python train.py --hidden_size=768 --intermediate_size=2048 --vocab_size=8192 --norm_eps=1e-06 --qk_norm=false
MLP neurons of a small language model. Each row is named by its layer, matrix (down: output weights) and neuron, and shows model dimensions 528-623. Each number is 200 + 20 x the weight over its row's rms, rounded and kept within 0 to 999. A neuron's up and down rows have the sign that makes its largest values positive.
A block is one neuron, or neurons of one layer that tend to fire together. After each block is what it responds to, as a language model described it from the Wikipedia text at the highest values.

L10.down834,213,201,208,183,180,155,166,180,187,229,160,195,181,212,196,208,189,188,222,171,204,198,238,177,197,193,173,191,222,175,224,210,215,186,189,182,216,167,229,223,170,226,207,220,209,214,189,216,219,197,205,236,190,194,209,179,164,186,204,207,205,199,171,171,179,177,200,236,207,239,225,237,182,154,191,202,211,221,217,177,194,187,193,197,200,225,195,209,215,250,256,200,230,165,168,243
L10.down928,173,198,200,235,213,198,183,172,213,212,207,168,186,219,187,203,196,198,197,179,199,215,230,192,216,190,178,204,190,172,211,226,173,185,198,221,191,182,215,223,196,199,167,240,183,203,195,188,199,226,219,190,218,212,215,203,190,214,207,180,235,212,178,239,206,201,166,156,204,200,184,196,196,201,191,181,194,227,171,161,219,183,216,234,230,160,209,174,198,241,203,241,196,208,172,182
L10.down985,199,218,189,169,174,207,199,146,203,220,209,144,228,180,179,190,208,220,190,185,250,179,211,208,222,185,183,192,231,211,140,198,192,208,222,205,170,186,217,206,198,212,220,198,227,206,197,211,189,200,209,177,226,195,197,206,173,196,192,202,183,202,198,216,203,225,198,202,193,210,200,227,212,190,231,199,179,184,208,192,220,219,209,177,221,210,135,235,213,195,207,181,239,203,213,195
L10.down1249,175,179,175,187,200,192,197,190,174,176,176,179,199,214,199,215,194,214,222,212,254,199,240,198,240,178,212,240,193,179,182,225,214,150,180,206,199,189,195,206,197,180,200,171,238,239,198,227,203,225,160,201,235,192,184,169,214,224,202,195,176,231,174,203,191,221,195,187,233,213,182,200,215,166,213,202,182,214,229,188,207,218,242,204,225,227,178,214,180,213,196,212,203,182,197,195
L10.down1336,191,185,215,220,192,145,231,192,210,226,187,212,226,171,192,231,211,175,246,206,181,197,185,208,200,208,215,215,202,193,168,234,213,200,205,255,202,195,212,204,212,193,190,188,202,193,198,175,204,182,171,197,221,187,174,202,211,187,187,181,169,183,192,209,206,198,217,182,222,203,214,210,175,201,191,174,152,231,188,190,206,206,160,187,203,183,206,222,195,181,196,230,215,198,185,167
L10.down1384,184,192,229,209,210,189,217,191,190,213,222,210,212,170,192,194,226,169,195,189,204,221,210,212,194,188,197,188,213,217,179,178,183,219,197,182,219,187,192,203,184,206,172,219,186,231,187,192,182,197,212,178,199,227,195,178,182,204,215,223,192,214,214,174,190,202,195,204,215,218,215,214,178,199,200,220,207,207,225,184,206,203,196,162,210,210,186,205,163,183,212,230,213,241,208,173
L10.down1651,212,226,193,208,186,213,181,210,196,144,169,209,191,225,187,188,204,200,224,213,182,196,174,158,208,221,268,241,219,201,233,196,208,203,185,195,210,192,177,201,223,197,203,200,184,209,210,225,216,187,204,177,202,181,188,209,188,198,245,178,184,170,224,216,197,191,207,208,151,175,202,251,223,213,221,206,170,226,167,175,178,193,222,221,246,200,203,205,185,209,196,226,171,210,201,223
L10.down1728,233,179,153,209,190,194,202,209,204,184,198,199,194,178,192,204,196,219,229,170,199,175,193,196,216,200,211,205,187,207,222,204,235,209,195,184,200,208,206,199,193,206,180,210,211,204,169,209,196,205,195,236,198,198,205,181,217,188,211,211,187,210,201,202,215,247,217,212,262,204,188,198,228,199,220,188,196,182,213,206,180,226,225,194,241,282,190,201,197,217,192,203,213,207,216,224
Responds to: Mid-number digits and separators

L5.down884,197,185,175,212,191,187,144,184,198,181,200,194,176,173,198,253,208,216,219,201,188,201,202,182,192,221,199,212,209,206,213,197,203,174,187,176,188,214,203,183,192,190,227,199,186,235,201,204,175,181,187,159,183,144,202,202,216,210,198,192,207,206,216,210,172,231,191,219,220,194,148,243,180,189,207,196,167,190,241,218,223,191,151,207,210,180,191,195,180,221,240,212,207,206,202,209
L5.down943,226,188,204,178,225,209,213,188,217,186,194,177,224,198,216,233,204,166,175,207,167,196,219,198,179,219,178,167,205,180,210,209,170,163,175,190,165,216,175,194,165,208,182,184,211,177,195,213,215,174,228,194,225,204,174,229,226,230,208,193,187,168,226,241,222,220,208,200,204,202,181,232,187,216,207,199,220,199,238,141,193,210,198,212,164,203,200,160,171,225,231,185,196,208,184,218
L5.down1273,186,205,207,224,231,193,204,184,176,194,200,195,236,201,184,216,182,200,219,186,155,170,179,162,194,199,209,199,220,228,191,188,195,178,170,199,172,191,209,195,176,167,251,222,207,179,185,187,193,214,183,205,174,173,203,183,171,205,224,175,196,203,205,202,190,208,186,196,193,213,223,176,183,191,182,168,188,217,173,199,185,208,211,186,215,179,174,229,185,212,221,187,166,169,222,211
L5.down1340,181,208,193,186,184,201,195,203,204,224,178,188,178,206,213,203,215,185,188,215,193,216,228,188,195,191,209,218,258,212,186,191,241,193,179,227,181,199,200,233,198,221,194,214,178,191,194,201,188,232,173,223,237,221,170,217,181,196,180,190,196,200,235,260,184,177,186,182,225,223,204,207,183,144,200,163,217,228,195,188,204,201,204,214,170,208,214,171,184,214,186,183,224,202,188,176
Responds to: Year first digit

L2.down218,207,181,228,223,192,186,218,201,195,201,185,243,211,200,188,244,229,187,169,210,174,197,191,218,231,184,143,208,183,174,180,181,239,226,210,216,218,216,197,171,248,192,206,213,181,146,234,178,180,232,212,228,205,188,161,205,230,229,216,220,172,230,211,195,218,219,200,188,219,192,214,167,212,171,198,210,225,197,217,180,197,200,203,235,173,216,212,221,179,178,211,209,195,173,186,188
L2.down1332,208,240,238,239,194,211,199,233,178,195,231,191,188,204,183,218,189,194,202,180,179,214,216,233,222,137,163,205,180,197,188,215,242,191,202,189,198,221,217,189,209,216,177,177,206,213,234,184,177,210,202,195,208,179,167,229,199,174,195,205,220,203,226,177,208,214,200,207,180,191,233,187,192,201,200,175,210,183,187,161,241,234,204,210,158,187,197,222,189,185,222,175,210,202,168,184
Responds to: Leading digit 2

L2.down1510,201,208,204,198,164,166,208,207,208,188,182,217,186,233,192,224,172,207,201,204,201,185,198,208,197,189,184,177,185,193,145,172,241,197,185,226,212,210,177,177,211,205,209,216,215,197,164,178,193,209,237,236,199,191,172,211,195,238,188,222,222,243,175,203,213,196,201,194,159,200,178,212,193,173,201,208,232,198,192,202,182,215,201,198,222,187,209,246,208,185,202,181,175,199,183,225
L2.down2043,231,190,151,238,217,211,240,176,162,199,172,228,213,197,207,198,175,217,187,204,188,192,215,230,191,206,221,177,185,216,192,222,242,179,221,169,169,186,193,194,189,200,226,210,192,179,180,197,172,182,208,218,205,204,164,208,207,212,198,194,227,227,167,213,225,172,188,198,194,190,206,196,183,204,223,226,177,238,184,235,176,216,175,191,185,207,204,240,169,209,215,180,195,191,205,161
Responds to: Year decade digit

L10.down3,196,199,192,217,170,212,196,234,194,192,196,194,183,194,210,210,190,207,250,199,155,190,200,233,239,180,165,212,187,200,196,237,195,188,188,194,175,167,193,190,199,210,206,190,215,247,208,202,193,219,170,217,176,199,187,192,231,221,210,176,214,182,196,189,197,237,242,231,181,166,228,213,174,207,178,191,187,172,174,202,232,192,225,181,224,179,176,179,187,187,229,217,230,199,194,196
L10.down177,222,216,172,220,185,209,183,207,186,201,220,194,232,215,209,214,211,217,204,196,207,208,222,211,193,165,170,190,223,216,187,205,194,199,223,253,210,139,222,197,187,219,197,181,186,217,195,204,207,205,200,183,208,181,198,183,216,184,188,223,197,197,217,218,228,203,218,183,214,216,233,187,190,190,184,226,179,227,176,227,175,201,188,181,219,201,159,198,184,246,172,225,164,208,186,164
L10.down287,205,187,173,227,163,190,204,203,207,202,196,212,211,188,197,208,211,211,210,204,197,203,193,221,202,225,167,183,216,166,179,195,173,199,164,197,192,192,203,150,193,199,178,197,229,184,182,203,234,215,182,150,232,227,202,215,174,239,215,205,208,221,154,190,199,202,196,192,206,200,193,217,199,216,165,209,224,204,236,161,152,187,162,207,228,184,204,167,176,218,205,185,231,207,214,204
L10.down501,189,226,197,197,196,189,175,216,227,211,186,212,193,234,141,189,208,210,185,210,201,184,200,208,192,161,229,172,215,178,204,164,207,186,197,228,212,207,245,219,208,191,181,184,207,213,201,225,222,207,194,152,215,200,198,222,180,197,207,211,229,195,180,213,184,194,182,204,213,194,204,197,187,221,236,212,228,167,199,200,224,202,224,165,219,236,191,184,164,168,165,205,208,197,194,203
L10.down1277,233,183,199,255,168,160,211,210,217,201,168,173,203,191,219,176,211,221,205,204,195,188,177,177,177,207,174,195,242,154,209,206,231,236,213,196,188,190,231,201,221,187,208,219,211,196,178,227,237,219,160,202,218,176,203,206,248,211,191,202,210,232,189,223,173,219,214,228,196,212,195,184,205,171,166,221,201,207,174,206,231,198,218,181,191,215,215,172,206,192,239,218,170,176,201,218
L10.down1367,170,204,223,199,205,245,190,194,229,211,181,192,189,169,165,227,194,180,202,217,235,144,217,190,189,231,184,238,196,205,184,198,233,215,218,223,203,181,201,201,200,203,185,201,225,195,216,216,236,214,190,217,193,247,210,149,200,222,190,194,193,227,220,191,209,204,188,226,216,191,207,173,216,201,202,217,195,165,193,202,203,184,208,215,185,186,204,225,201,171,185,203,222,197,195,198
L10.down1808,218,200,215,209,177,221,231,193,198,174,198,188,200,199,205,200,203,232,177,216,204,185,195,206,203,188,180,170,223,185,164,193,182,172,205,213,207,178,207,203,219,223,221,219,213,189,212,209,226,170,200,166,224,210,193,218,211,183,193,200,222,230,192,203,205,228,240,200,192,195,223,216,193,199,206,168,187,220,204,193,189,201,202,193,189,200,189,214,214,174,225,217,179,183,181,205
L10.down2032,224,181,220,211,183,210,174,205,223,182,197,221,191,194,234,220,200,200,210,219,207,194,217,223,238,199,183,189,226,167,188,183,191,234,171,190,198,192,225,198,235,211,163,193,174,191,235,188,190,166,176,190,187,188,190,204,233,202,193,235,225,207,198,173,190,192,183,188,223,194,206,183,179,194,183,178,187,196,171,229,242,173,189,173,228,195,194,205,214,150,155,216,202,219,185,181
Responds to: Year-initial digit 2

L5.down1148,213,222,194,194,182,206,215,250,179,219,192,197,202,176,204,179,231,223,189,235,193,217,184,208,208,246,184,209,185,179,165,199,226,208,222,218,176,196,211,192,221,187,201,203,206,228,221,202,201,172,189,180,182,205,205,184,207,232,230,170,185,213,172,177,194,213,196,202,196,219,209,150,218,220,210,195,225,188,178,239,223,174,228,245,209,211,239,218,217,196,192,199,212,193,208,167
L5.down1240,185,203,164,191,201,157,186,181,189,186,169,160,211,213,198,183,207,209,220,196,191,231,195,217,194,201,203,219,166,199,212,222,236,190,213,191,181,187,196,189,215,199,185,185,206,212,176,214,230,200,189,231,190,187,192,202,201,186,176,192,209,162,215,183,171,230,239,194,214,218,181,199,184,198,197,215,194,178,191,201,198,166,224,189,219,247,196,227,229,224,183,227,228,161,237,215
L5.down1343,192,190,186,223,180,183,171,185,231,207,228,203,206,199,198,185,206,225,226,211,189,202,176,217,226,201,200,189,191,208,203,204,173,197,183,213,197,212,203,200,213,200,207,238,212,203,223,214,222,192,208,185,169,196,203,215,227,165,179,204,232,208,206,202,176,191,184,190,196,188,150,205,171,219,189,195,202,184,218,188,209,195,217,216,193,243,238,180,210,204,197,232,196,220,199,185
L5.down1731,199,190,182,213,229,201,218,197,210,227,216,212,205,193,196,199,169,235,162,214,187,206,190,206,177,236,193,188,213,203,172,204,202,220,170,192,167,192,242,188,214,213,202,242,216,200,209,201,210,209,218,205,193,228,201,174,189,194,225,188,200,194,191,201,162,236,191,172,193,199,195,172,178,171,229,210,213,203,211,204,165,236,198,194,199,236,203,215,191,252,219,214,214,200,199,214
Responds to: Colon in time durations